Weights of a small transformer language model.
Size: 2 heads of 64, MLP 448 SwiGLU, vocabulary 2493, 4.09M parameters.
Architecture: LayerNorm before each block, rotary positions, no biases in attention or MLP, untied embeddings.
Training: 172M tokens, 5246 steps.
MLP neurons of a small language model. Each row is named by its layer, matrix (gate and up: input weights) and neuron, and shows model dimensions 0-159. Each number is 128 + 32 x the weight over its row's rms, rounded and kept within 0 to 255. Numbers have three digits each. A neuron's up and down rows have the sign that makes its largest values positive.
After each neuron's rows, "fires after" lists the tokens most often just before its 100 highest values on Wikipedia text that the model never trained on.

L3.gate65:116105103053141113091098117132118171171072089070119107114122088157161135139154116077043146179115094152201194124181192154125079095208095157094132135141157106106083122161114082091120091136145110112116139088092133055124109123134165092150102155135175169106149116087062116112100147122080150132122115122109126143178157146124136138059126142119070176143138146174134167130141170123110131116141072171164177116120105160137124116133175170117165172100140140142189150104149151115139179153139148
L3.up65:092120148144108142124068175170152198149133107113106112105155112099142182144148065092057119131123106143188130118212127060138145111141061147148134107111163124089153120119167064147084082149148119170145178161091180144146131150139160086105079116148082120168175109139185121131130147123068133139057127138162164096087116133128100077099114206138114154131095109143068121121151089125160158142133116118121161162094086154188122117180096202133168151109106091171158145127149094140129128170124126
fires after: "ic", "A", "at", "The", " a", " new"

L3.gate436:162150079130124142107111157202118126104091165112134147125122160187148043190123074127205119148147135108112165154208129169125130181185152140128129177111129087121122123123123167143099126178129072097139114117198130141167133116118122142112165093110097080069151089089100137062106096078129158130155084083131145156128030130165136141116168093094103140137127100104095160165132093151118157132080123106152103084160086095155084111080162125162123129119096117117101118094193128147181115145170137
L3.up436:106149165099108077162168116153126080117120142149189109150096170158068095072152127124089156144104092117152120144175206092132172137097166075181160074104096090183085126183113097077126082097161120118082121138200187148116134138101157122167148128114185104135116167085123102129149105117087148161140129135142108158129166105130120129143076128184125160105159126138155155153099137141057113157142175113143101135087137155101142072131094087093158173100114159132097205135131144118080079067174125
fires after: " s", " sp", " S", " des", "S", " sc"

L3.gate409:158123154197140130143121159063173122088155145136127065095075086163159144086161110099204116125150111151084182095116139085101137074066134117095121114121087136080161174099151127116089142092079110055103121146126132162080106146147129073158153136101122147113142156120115163069181076096113134130133188140165193143123105123058125166172144129162162136147164148148178153099132111080064104154150145143151144108134165169137116084155096099152125098096152097166118156149178102138151149155182080
L3.up409:110166112167181150109125058053131188094090143138121111164090084111106101087138142161209118163112088112115131118110135057154115169111134070107139150139154115130118154138171140092092099139123065098157062131122143142093132118108141112143142195146142134155181194098103182155132079125122126124131115159140104148133128145084132161060156130165145135144205123117134191111110138136049052128159163178173101142115185141135143112143071120165098062156116139161077130115128104132114149173135119
fires after: " ag", " (", " un", "er", " al", " Geor"

L8.gate387:143154144132153162080082160163145067118125142170083124110163152147143158101113171137123093095085129070166109128155120123202135138122106081065158174167159183163158099097190185112096173133163107095096138169140118103067085180113158141112149094111115091126118105098157114142138084178066089114087149101153096127137086132161124136093160129139116114153183087138051106115090162093202138180177097113127174061163131117124124064162128138101119165171096074109113111114117116143101119117129128
L8.up387:177129109154136121119154150162104202118169088098081112158107125149094081087139055134119129108126187157069162185138136166128118134069160137149137139086116119155152158155177111114103121183104089125103141112154140148133123127086072078102060125143089130030088115137112144104138124106172089108154072162175064162171108140153120093125117101085115164116148169116109091132176195124112091186086140130108105141096152152126116116145080135168099175154143166189184100105104137158131097123109176
fires after: " ", ",", " January", " July", " June", " May"

L3.gate315:082147099134148121112130144144106127138141146084084056148070155189181183144147119088049143107162179128135171086118077126110142181126136136114106066165149052121173117106186141125096168158133125168174156104136126091079132120144181098118096148066139144150150115141176159090043144068105116075117165149098147159137110186171098059150146109129064133134141112169107122187124125107108144137181117151104127143092123149089125131126108168122087158147117134136106141107175110130118181188138132
L3.up315:118193069108130153123097129121111083131189141144039100137080102126100161134136087096091137158163177120148143097134111186137174131111158128114118107156156074120152146098127144105157156026074153127186166071118114114109121105210127144098129137076122150093179181148127146196071170080135140132160156142119105102100117166150099100055149110134109144134120141143145113144136119117085117105136065130105162179128137142118129107196117112151118141164133119098109131116179188149138129131150225
fires after: "A", " month", "ug", "F", " U", "-A"

L8.gate83:177157160137126180165075152135164143114123195095125073063086155135113154167141083127107119106074138117155103080087089120111080111037133148140128179155058147146168121146112108117104160180150100136128121139124164142143138142097142107140139122044149124135113136158179118195087124138135105107138153097136136183130082169127127106075088149097080131138164128159144082197141087138116147134174159088071188079113128120141072136154123108143200082128098104140152165099169158136117122156099182
L8.up83:132166075104088172132113126106129125123144135095090179158148108110120152154125087100188056116066162086110187062117090172143217090121137125127129101086069156140236087144114111093087145149169135123145132102120134111112111108145115168077134181127190145123109144152146093191167110116098133179142079083104086132101121211155114153127140134100083132126150124089110147163158139141167188071144155123124175089144116162107155140157154139107117109154119113141154108117200105119129121094150090
fires after: "9", "0", " en", " ", " app", " U"

L5.gate62:115122140157114090170135108146087165172116150136088122109119173202172154162167090128067148199112129195142131115094104127165113109092153100195153113155094127120117130050136156072072156140110130118132163125105112170099128105112157164089118221086124184128126107167134079102094106149098080108196111127112113136116118145150108092133163117122130172108143067157119181129145112071130176114053128111102140185150148081146072097082102117143126133120153173126133114110168141183087109139184144
L5.up62:095151123097114101102150094097118115160148156138164153123143161113127135179170190103187107099072171120152077172134091106117116111113151012144110116133098131170144120178105083132153128153144185143070063144136077187160128116104129131122142147122145143137141053120132106089148111176130109186154118127126153092135128158056098156168152100110171110097107107065167122183188157088087110170089144141093099112092102142127136086159144150160172153076130140123129130175145148164127065075159137
fires after: "0", ":", "3"

L6.gate176:140163112170194168127137191101183142103135074065147085095172097098183130119068107119110121118116133141125185059037078105121107155141098144157128134065141125157106074167121091114092107111113108139123089137122166102120122144117142039162215129147095098164155148182139127116120166168128152153148119131150110177154147090152151117164121160120132125130162142141135125165162072108151036134146103119098115137135142175171137136152160139144138101089111128185119103062104130113102174170096158
L6.up176:091138173104123191113123082073154092108088127152106137107129135167185078135106131108137102125111068147140135146078124153128146112092084095175115078127132094141099076177135132110208155122160103130106112173095182157116119160156123126136140166084114108137164143165112157104086181081156162135146181120161168187100147073181106120108107156164153154130179184035109107070093113082111124097163137165108102110151083149109142138085160131159102149171158054157145086114126115109101140190117111
fires after: " C", " St", " K", " F"

L3.gate1:108208155141090141118069160168127135176126165124053147125168155165112112118087124079119123128167101068112145121115091103044094088077151040095179160122106146156145137159089097154118185182118124109116124124185102153125145066133107101134132127139127136123105135184130150155149123114139108098153094144141147113165106161126186131136189150097101125191158135133093141098184058104158125065124094139127155121050109083106172157168173137133107110146136103130106172139106154122143126169165069
L3.up1:119115168104163156141115116177120109115158056093118097147137079117090076154072163077103139143172132118086207154100152094120140122135125128102136117126163119135111118153122156167100081173117142120137098125161103132130070127149113139160140101168125127124087126143049126134194158111152080074130113118087232149136139163107133110117154121138125104166088180130159094185164153099122073082159099114137143136153067128132148183148172124099062130109083101099182163076185158140140087199084144
fires after: "–", "P", "R", "M", "_{", " M"

L3.gate94:143148171101141146104098140171135120115150171065103130087116143143174150057095064101146064135136101134088176122138116128147166189126136103176134103193186143136101117169088127078129137122099178112181091100151117125157136109129099091184159154140163092091086209149107124121142132145147085111147116095172140104126086101096146160184130155164074091127129115166165175121147116122098099155153108103139104141106162123077162192150093164116170118092131132091040177074138110122106066121094156
L3.up94:071141066100140101088122117058114107154162094170133156160132120115165124105174084112155151166128138174164144133113139167106091171073135180138099072118146109126083169133120103111128105110153105096122104150103160060147141172148132129173155156085153119164178180117088163109144099150168112206115168111132145125135163086103111105092125120159141141120145074148118060121172127107117131139100115142129134154205074128153144105099175145166163089130039147132133044151128146133168041127113076
fires after: " C", "ro", " V", " c", " L"

L5.gate262:111160184149114115125156112156115128097163117126181075140102105112162143112149125088118138129155177126074165147127113161130100163097090142122076138131110148138089147143112082081137155129147089118152182138191157102111084174085201119165135083118130096041130102117161092063131132086100170150095148117165095143129125172185170114139115111136133198220163131200123110170079146154160088144113115068080163112174112116119094126114081133142114142143119096128173136094186077090067115130144117
L5.up262:119174143149138104111119106146127144123129089159189100136213135100105096134085073162119101071106143117148113090112102077070156120085169138051171078106154132149154146173073125111110115130138113151108204170115176130198154128136185117111153147133150145165126145151109193147115132121127166094116125077163078140096158139142149107113077073165126094142068158166120067180147105125106132098153164129150152125128060115108121044160119125123129113152137098079155209118120121145181120144108170
fires after: " S", "S", " s", " N", "|", " v"

L8.gate85:104142127104089155127189147110101146159073196142117047160154125122099112082139104100248141075178103128176126129108128170145127089161056074177079176074159071112183117102096148107159156091132082090129154155105159157126164184159100104150139115152134138101159126129153129101109128143127128158158124180060106126077123127139106113123103159087141119110116159131166153143144137177182120134160153105136071104105077126109161151140120194129122153116059085135105120145102157114117144107113086
L8.up85:125125123136140101121132130156124109015146204132175080130086128134145162134103146105152120129106155165078139125133123117153155096166118139189107094151180082120124128129147109141203109068064141160125155066154135138140171094077073100162162159131133115138125129184090121089190125129139122104098145070052142140094074128167158109159098110128161112118078158118130128155168113083055139084144146141165131141165150143181134101102127140187146165096123097147052194130166131148118101107133096
fires after: "1", "0", " do"

L3.gate335:092112145166125143137130175120098070121158192092086174090128135119186158091074071154086173127128150103088128127132110138066169173056104133117146115095163162122105087133093101094100201184165160151137101088105093130157138140095111092128108157177121135107136118127173183134099139113134146192083149126143113191190111116149148143178136125117127142161094124119177130141142105108157133119195142122139150101138141059119169119152066107165108169178085091144040136113088093144085133148126172
L3.up335:121146139174148143128122145121068163165103131130094117078105165154166073146163114101093101095131171105077112165135138106182122103117225170067125128156137173140111165124146162113158133130158095111133132093132080172102139104066147103123081103092139133095074118120125057181162107129166089110094088151125130081131139148129151153216130158063104130066166128118093141118119046090164094176153093143146121147113115166114119067134179106090165128152177106141124163086100154146161188131127158
fires after: ",", "\n", " April", " June", " September", " July"

L8.gate425:108153144082176158078077180167080088116116140121104146114125117198180130120147086097071110110131141135125159118099066104133148121112141097090117086060080091118154095173159115077150112122088114119135117098151137087165110143070086127156122162159088139143143124191168100126089151167085149118125171105184156108122124142152149155090129170157087174156158135092133212127153112100127161051095121149133111105122149100111109106111184105189117163139100117191119161104165140198201138147094123
L8.up425:147173078151130110105154125166141103142101107112150135092122085093139143081155156071101130136127100119111125176137193094193112171109098195117154059125089091095158139156165086098084117109116123109083126139171081140124175122101093143094034128102133135127095122222132153184131096138134132121188107165076106156121073121125166143128175188084117121130173091116113109094172071093132164168146128138171119171144162156128154077114152096135122142111153159170091106100149210135127155110113158
fires after: ".", "1", "0", " ", ","

L6.gate165:126132136131121101183154116120131110139179087206146141133149180102170141138188066143097160092169151075123137115178115123123084126162110074176110150073168094172210156116131127147095084133126148104119091132148166135126064147090140066149123107178122129085108131146051157150119105155110131139112144084128155171108219145121142128168132159054139148156172134148078104172070172125160096119139092153090161117062082116089096169102116135142128113114134144136126096096085144083115123164125084
L6.up165:154115146090059128145132152180146136075126118118137197154144144111153084129181109089070201149098161117144153081098128142076129116107122155148140118103105178137140140148149058104101126158150127103137103154166133118103130175113096142102094053141232044116135123139177123077141106177145160063062103121125075179139156101114072117111163152135160146137173150195114137131152125141145121096083102111132154147121098096164084137084143114129087149118130173107150128111153136103169088143157057
fires after: "N", " m", " U", " M", " O", "a"

L3.gate35:103105135096149125113109158148076138113118147090156081068124150188146127134157113061086132148106140081084138183140146097112156019141151148106063170124135142161132112160096111059144133138131096175127142110172100190159079112136113142126098104178101122133135119157115159139141094107153175121135077105160124077137094150147177163169167099117064095117161096130136159112112146133175056180125134119132056185090107138103152096166084161182195124120096165123135143159116155115122097155172165
L3.up35:124106130163077180079146128093138099105089142135084082117152126167081159159133174140078190111139155104149133123156098158093136077149179102134123129111065107108149156110149137151106094171196138145086141128121111199169147131178110125114126148104163152140091143162104118083174183125161134106071118139092116104123154122164111140132226127184136109078200137133121153142112088116134087172123155140138169155118081082082105073082161148153053151144163137087166134181131140100088056126130125
fires after: ".", "%"

L5.gate92:195125169189147083108104153141151152158145106071188100154172151195117134113127125207112068117087078153171149096128159127157113074078128131136117115090121174115092112107126167050115155080126088092098086132143226121111155132106118109133147180137156130133135143107116161063091106128160087110124120127122066135182141095184155150172066138138120098153135148126082125137106103092123140125108104161163130158186135166090132154159147135186104142095104104138127108122079154101113128174162191
L5.up92:134055130140166118129135169095151130120112140083141146151126148140108121138109134128141132204130147255127151111081132122133130160135137075096152149094106123111129106108122125102178114173162144098108052140079095150154092107140104156176180140139114141108118133189127134088118157115184148098111191128101115094109138129102141106102098143106158142027146119111124136147124143084172099057149149157028147119185133133099100113139133043102139146058119126152132136147124168082106118158155164
fires after: " G", " St", " g", " f", " F", " \""

L8.gate257:105121147105112107144110142138097133129068136105136109164183112113156115144092125109121117101179178124116125122099161192146148171118123154138126160090140133118172150113159102146162073167103081142122166147102152150147177118143107182140097147127098189115114062126182107175165141171123138146152089187144116154104104083138190086058094112123143132122111036189128124124150113135184120097073089185130114081154050099062127141098178131090130168146096066144177105119066157130126108177124092
L8.up257:131120166086079150108129136142128107128099093128111080124128131156185082143114097127094148119157110200139134155162122097137141109143070071089239091111092127124121141159089109127132134145109134121104134177126114115127084124134077083071139095108136141158096122165070156179110181079131187133171197091127096074143125131122117200191116166133146085177154076104143144142097084102103157138084064094103146140124099170158162131134140127197123094157157141146152176145147145198151118081093116
fires after: " ", ".", "0", "2"

L6.gate89:106155116110155114112138247074157075139116156119064176098135143114157184160088113131110084093110186098080110153148130141128152174108150151097153145167135125142104120118126066059156125152126188178168118129125111136113094145137111158137156113123159165147131092112097145147121083136090139153123088104136143068142145171136161116125131139115135131031119124142047118186092086143103103183158161179081069156107117152121077129118129186153165160126196129155085163109164097140130154138148114
L6.up89:146103146132127153136162138137153092093136129176158078177116111162062149136104076163047110099092152166186109103164142190113165080073133159209154127124151056104100122092154164138125144138091092150122116097130148125143215154151117167130181150082100106130125138122167129121119081143161158084135153156101053119162143090122132123093131138174109169123120151118105125103165148133129150091165146162200162133116112091158132142119091138074073071102122057186142107116136177108117093160124088
fires after: " on", " ", " Phil", " On", "a"

L6.gate296:154140142140182138112123122123113161204149164125133120128116169129158132163148115123151193110076115135101179131072117139117079044159098102146124110163124113173107130132101203086112118136168143166175170135102084077133124078090144126161103145144134080109175074126104132080078118207153125115134144117147218155079175098149197127145170176102100164048141111138126109104100128084129072083094125133123151174112096145095111118129184113132126137072148130181087155107138162148117115144096128
L6.up296:108121096086101114122110106182130060127072109104225170117089151145127133106111139056077112089161148135095098148126106086190096134155127098176069067107087156128146123117146117138116130167115157165100167134149165050164122121122129125157088174163117110149177123076096092161087118130155155157157216140136192145064061112122175148141085144140161117125119072129165146142162116189136120152148154127103166081156124109124137112181091112075123101110149136135149187158140133128140151096139132
fires after: " |", ":"

L5.gate318:170121174116171202127120154134117099107182152115118145087091113087112142131135117104117132106166226126156121167125151093065091123148173127184120153135087125122146156137123102150175117102102099083153104182156153174138170123095094117075097122129122148135128140069143116114158124118101134105145119072142139096128145181154138111164134148126172028128126101101133074181119121078086124165117115139127161092079135056121092156108075156174161128126174141129207091066170122171161116130083182
L5.up318:146155088107147090060141168190113086114118135169156096127114112103069132100186126060119140098097094075125204127131163070110129110099170081166146115138106082123142139097155119105181118125092173119080157115150122151156129151119217116152075113110125131159148132134184151163096119123094182076108168102137122077110137111156087160178153118066158116123129132102156171171126136148179122128114128148115192096174144156106116104171137108142099144121193160157127069148097091101184127114114054
fires after: " M", " U", " en", " Q", " S", " H"

L5.gate420:139123097132094093115103148111119169070081106100123147143145166100138058167123086136116149104143132143165072098113096113095171179067120177154139164149105161153179123124121136139181175192152079162105140148081131074093091057152101209073095162134113150082141109149145122119166141103109150162132136091167112150142115084126190119135139175134146066100162150095134112107168106130072148123143142129128091140095121128131142135114198107135219156156125081098125114157141157120150071207122168
L5.up420:126127115142112121142181139096105123091102125130068125156165089158170165189119094143148146141080139141047071127130123058151091115155151137138124148193095160105118160191137130167126085117121079114122163173091182076099125158204092146122119168148102141125182163119111144145077081123110103125100199162074129176161161094143147132099080062101118143107131198101049148170157114119121123084152124173155079174123153147094108158142138079146141162141133138088149137106078130132128087136122091
fires after: " d", "ut", " Or", "un", " D", " fin"

L8.gate164:167190162082160098102161137106154120146135179110048114135096092113110132104112130191115108121109108120081118071159106110135136153141131088147175090133107136170094090084119117123123118122165125121092130155119137140090141099142134108117115091115095187099118053214096136126154088208147094135153088139156176092155065125132117159150086116097091147145170087122120156147121176118211095105136087124139132113152199075098107138155130123151168206155118059115158150116167117131119132120091208
L8.up164:162125138129111212063123094116078161131161121110163153133148120214179128111131100101205123128098088141106199138131147151116172145171087171132058120164115126123143149075088114102100113142083134137172147081168181145116095109133136147119122116135051090123106143075139148107126141085141135101092068130138082170109098120102150141152077123147098118120157190100071069171175138145118140111184106131120188168147167159134165175136104125105169133155097159102142096117151129075091150159117075
fires after: "–", " C", "9", "0", "1"

L3.gate301:151148175196120115077109157093184135144120232130091097103104150122134147108180083211106110150140140157146128135095123129068138078102110137140138139128149094151152088156113152151123116158197203100158127122171140136155101133106146095167086135139099060137135073101141175102104156120116089164043142106095175152100057074128128176193137088158120094067148104137148136091141094065126123096157132132135158110144119153145158106151111094150112144159147084136137134147109131100104147167162072
L3.up301:093091160086135095135119092164092176175108090159117115156105104095108206184106125099091154165142098168168140138099113120080113128145109169148147153236102150104113076104100132116182120158107101096081160062058179149125098173106148131129170113138107139160136141124135124110125101129098137139115084171061105066159117144148089126101189170152170129091136088151052173176126144148146168121093077137185185140126165153144157136153176102081145138135136146115157102117118113114090130084124128
fires after: " A", "A", " the", " The", " col"

L3.gate334:109111132175146146126095135137100113142116120143182152117173139153118057166153148143137150090119097119108172179134148125141139090200119106134100101115154081153102146137129111128165147194098062141092110124111125175161116126124123105143075090124096146134111182111093146165084143158165114082151078090153182117109137181158176150191174123115069114097110194168168146182090135116180084175089121110155117143085072112082139099122065104077098109090161140166086144109169105063099157095183118
L3.up334:086122135105109119171163109103176124129138153039066128105083186090109187118157113086143140149124117139105183161158121086083149137131142132114118094120115091186200175168129165213160107112119073159132047133130109175154146111137172126101111033079080123090195149109058157160130101148120125127119111145167192095101125154091146123155095135124134137139125109150116162143124125136116184162125157116125130114094107138154134089145112131084064135055131111104125136121156167118148145149181098
fires after: " s", "S", "M", " U", " J", "."

L5.gate199:086138152123094234119119094156162115149133155110130152117133156064155096130146167123140107060126108190082192107099137100097159123196114104105073117133126090151131103056119126116137155148123189108117101097102143124143074117125140150090149134188079183183161123142133061146163148088122141173065165137202139168191177161137170127121134126085110088166094163091088094158145128099121134109147157124150120095075132107142136086148125139133101099127125145130124073113146056137139176174133134
L5.up199:121123149103151153125127096073085084203142115104064126092116154129172144170159127157168112076156095161126098094119068138152138102173103081115175081131154130147052112146154129100079122138056142119116099133149113134122144143066090211074146218167103130132108170097143180176166144153129160162130142131169104108157102072131125146184104177114137158094128125131109138139205156129131148119119160105167093083141114134148128169120162095151172135133077075146134133117134150123071093094182102
fires after: " C", " H", "f", "k", "H"

L6.gate238:174187120113127133171128132134160084097155132141102085154139105206219114137077083140108124117154084148142115149158150153137113112115109174145121159119191092110106115112128117059159115145080183106154185134163138113132116082144123121137104159121142114117119161086125109116191117119097098112224058095130149153119147152167119174100140088196093090154172137152116116136115147132161117058100140109143161131161156110072161136054102095162117099193093106118092165075108182149154082121147114
L6.up238:141182084131126139087042122149166141125171122118158096218100152160137121099177143157099149167153141140133169103126108154102155120174131108161122079125104124104144071179184134126185191087193211147160150177120123121060116084138143048156102075134132119152106098158123135100145151125119157081130145136104065088073175121166126147107149132080151101114127107134120140119170110086134116134151103172144101113108082074062083156110138128155163135122115174115091113157125095150103140082117169
fires after: " L", " en", " l", " C", " En", " c"

L8.gate124:173134110113147164141115138105159183166127119116173130060125130097121166093168144143126190059120151120152074142105131173131155041103164095140169123119095104098055116122175115173095192135124122106059098096117111152177126134159081119119085127139176117194183140184104145139168098190090119141157106181083180071127085117191121141194121099106123097108101084119089146170113098134095131107136135112157124163111128078111090151115175140126143086137129141124197127151115162132167117141099138
L8.up124:109134139113159097183170129101133083078096098152120143174163096103180148149098092212173064092102167138083068158127118109129128163164162161097143134116143133141148158143134106098152154133128111086114153120154170205104168121083123106097119159104174145158137071122149121130109160103157089100192100135109190167092160113129126146198157147147143147074138132111139116141080141109132158130145112091163147164102131097065167109036149180076076162122134136168110155102083114190076132116104121
fires after: "0", "2", "4", "5", "1", "3"

L5.gate114:150157157102114172166168084125112132102114111109115132097154180100098186070077122140121182094173118197149121141144147084115115136059124124165094122122136167176121124142040134079086106124127213124149144094086098146033083153147169070104086162121130090128114119159143166130110106157079119133115096122172128178111102138093124178142160108170153139109141114179138156153074129151103124087104135137110129176170171156126130155075146098140169140189108096095141144111140136082124107184064134
L5.up114:100122118086168097128084148131129142172033061138163119077095110117140083114093145159142106076162177115108157099142141170144193151067094146121128129117098154097101146109159097120114101157182215198156158089131147077093134126200068160123156159094112100167079117152093110116084102133177116121124127138123107114156148181163123140145125091102125164110192146138146177129127089143146079150121134167089103113164120095127170174172123137185149084124102150125148081106137093112142058157115159
fires after: " C", "ro", "o", "ument", "oc"

L5.gate425:158108137123144119154119151150094119158112179045156098158140111054138093178128103187188152108097133147127155082072121175077127180164114132112132164145105081127114140189117110138045142074139117135187144143137144113166116154114078167091145121157098075150105179093162164128123130101125093122130099106096112222084150120134168216117137085099155142101118175102125166140154120100130145143117110091129154140112105141065085153094102135127119114121195091163162105043147124119143094120119146
L5.up425:150122189140109101108063173086100117157118122109176120124140122088063111146109073125110110140121136153085145162123143124117126148151173154111152149172161112091090163152139123111090125214173145167210171152168156096135148194155062130098065135123148069084160120096126122117091120104168140172159109083070160164126116116089087132099110096151126217087126083165136117106141108138177130145097100142200108122128112148117178127169074143075158142125169133127184122111105097135122095128108183
fires after: "w", " b", "b", " B", " Bel", "B"

L5.gate331:146164178130198145125168124123119084160158149080139114107094094142162171126147133135140143159144118117096096153111178146149078167116156109121163114130122080148101169168132157137130134155141109109130119159132127105077133133099129116130087141139131071091080027116159161102140135106106197117095115130070131128152135156180173106166081119140085093162130121148121076079124119126122148153122173124149158080138100087142165069119133072146120103027075143175148184193170151170158061082100180
L5.up331:098110120119168123165101172150100138127141162093141058133104111115125070181129100089121090126123100113122185145206201133162106159133169154091127070071158122119090111207078119124104119181188098150128125127172096120131112100083055123159121143181110145174165104121085156125135128112109119156112132040182090086127159079110126167145082104111128095177129184140124151146104120101144118147141154159116141173069083117153096104112131096128139137139126094147124143088179165156204156158130169
fires after: " s", " S", " sp", " Z", "us"

L3.gate187:101105153116091071098151179107104132132164105119122131190137161087088188120139119133098108046117126107141089144084081090074156123113118107175145137109118126156117050125075096168192103150136107151124129127146116111090131143127116140127124157195166188173150172134167157143129147187127082119131112126180139141179143156165139164074102173112146097114129136106085135105098177107122050151145105157101151137135179129109135123140118105137140208128096208050130089086114115161140127163096199
L3.up187:121166105111173097144159145102075122126102119158101113164142104157108183085135112108169116138091155125106039161110134110147178119116126119109133109214118109173103145182120097081183031123143131089141105149119118127126155095085198162172131154090110064112162157117134107152087103136124069177167146121156112149156147100078103171128144173133153083092123174101118171149143177157122107105190096139115147085120160161128155110073132125129172152124092154069130069101113192074112087112125127
fires after: " d", " D", "ō", "D", " De", "ail"

L5.gate132:171123128093094087125176116116077123102112179127144105086167116142152071133100147184125114073101087139040132133093158201098147141087132091097113066206149039175111110174113190130122168134152080149104106129213153143168143121172139089108197149126125086159121122147114129053119141136107113146136139097109153144130108125116180112152070121140145091164125121164176109137106114137109158161141099102105118129095138137118088108111118124127144156100113142105138161099169210129082121079173157
L5.up132:161125119066093159162145079141144103127074126089084127092166145123153127149151053114132180117106129149118087109126075103073134105150132060133193222164169098166170137121098201100087107108083148116182083126191106150166136134132136123171126145124136069167132187143094139126141143136090125181159129099162085151126124120065167152116116158156102087079145152101140124152106129092138175157103109057108128123139122112120134142225074160081147129120141125124126163117108141135129077117104174
fires after: " W", "w", " v", " V", "b", " w"

L3.gate159:115081117123074179147142078152158168116154123068117088156104130114140151074095077153128147100132145105045132140102081060095112124158144148142114125100133173171143142101185094088126154148077168159138152112123160124133117157156166126062109076189180121120170161133118132078100101114107076148140165164111111115167129090148077051143106153107144137113120115087156173154174107124149151119112134119141105103141150202054117168155113135150107137181127173120076148173171159150093102132209127
L3.up159:119153135138139162149113068122094088075127165157155119154189139123093118084088117102129129155127107051056164121125120129139117149132132115150216121096141101125101079151135089190160137064117127105159088137080071161141120161199119109124158123104102127168108154131103113141048156174115156126167125142107086141183175091119129126098117114194139114117074120147161130205123115123109157128144131143150077112098067179097166098118185124102131090113103112127128179155146216109092081112163105
fires after: " U", "n", "ru", "r", "ü", "F"

L5.gate119:177148136162122133138136097083084091162085121134170125132151176167114109103171104076160109091191103202154082179172135180152185120098073131145148169152167118148112165173118127084114179147100100131078076128111101098166124122150087143105144135126089127111116169170155141104086095159093122118128136121046114081105168067098157112126075111181121115149140090127094182072092102138142145076096185107098121117146117084127144172123102127191158143137135108148115117193177087175154152132102151
L5.up119:156061136097103066120069121094137048127117079069098097179155176118133140138101121150152107082143104128127096136142137140159181147117133153144109103183174086115152143137127124102154156113121152116119120117104160128107154154142067171135147137059110122225151174186158144096149104103157146143140178063075081101154071092140170143117101112196149126165152107105109105137130130132105113078124127141100107183187188152185135115099099151152069135078093097166128123137164072147145132148144154
fires after: " ", "1"

L3.gate391:102094153162122095141108188080116142141167138127114185120187095087090137087045108073075132154195089170156168189127107116112162113192103147132095185182134056145090116146102174132122111158098089160154159175141153118135097118122159141146135154099174147163114082137197214153109098135113089144113128119124195117125142107056120117177153096121191079100120147109141089099072104139113147130116088081114128161122132169112134150129129166149122161130121152128129135111118082135085161115104083
L3.up391:075134186107166113156182124128117190157175081101118155185136114164075168131121100129112157078126187166101155124141035090118136114108132130144154148110132144123112124119143072114108145130101129098109105140127153168122106118123123117110087143160123143092128104098096070049122129109174133173151123175165094146070155112154109097174150169143096110090061108113126118143190127135174167133163152069119142162097069162139164124163137075108077152090195176149124101120087199117131075162134175
fires after: " A", "A", " I", "I", "-A"

L3.gate150:132152179117146141073141158066188109067151139159126109157174114093131181087056123121116118125116090169109082151145137072089170116111120137155094087119141116103169161133112085084143128126128171075081126137109142178172109119126191177148138089117087145086101166170148163158158130163176074164138106069136159130077149097076159115149101171111128150117123184138121128073170076115115179098176073098104175160128126121099133147117120104164052154156140146092063178121141145132127152144114102
L3.up150:146194143145177120070137045154124134128135060163152118181104139082165077138122130114139113103096126126128163175123146119066075133151154156126142186071128128119086131215106131133163130116122042090186094127178126106147083140098144108174126102159159115092183167145066140077113129150135108106169105099091102113127144179147134142105209121104107104106136087135127122126194089140143130134109113113122104113147086163125119094182087106135153101079206147129141137129139168172094120122180105
fires after: " R", "R", " N", "M", " M", " V"

L3.gate353:114135120122124096098132106128141086181116162149101167127116121122083120147159130082139170138113118132141112138104112088071173077179117079048089087178079125110088155153115126104107115164173114144140143213150146084110124134135110121139098152140123177127175028144150090104039122156114095120122145230126142129102155122108096153155186117177147168122128186144146124160103150156160140121143141169144140105077100163094084084151210114130188090174136124127136116124164105100093161120089144
L3.up353:120137094126103139126121102091203085191097071116083084107124121161093137121186129108070170151152119160152105120127149167126133080183135167105106112222091139154152110137095056109091105176117140148175127108099078082134132156101150150189169145126083117054112108094128118122116097132052118204117158176124161123168118119131071097164112132193132114110116133112112128173109076180149139139161129163143157179146077111099165106166157115209120124165110110124109112139113118107123141169116132
fires after: "A", " A", "C", " Car"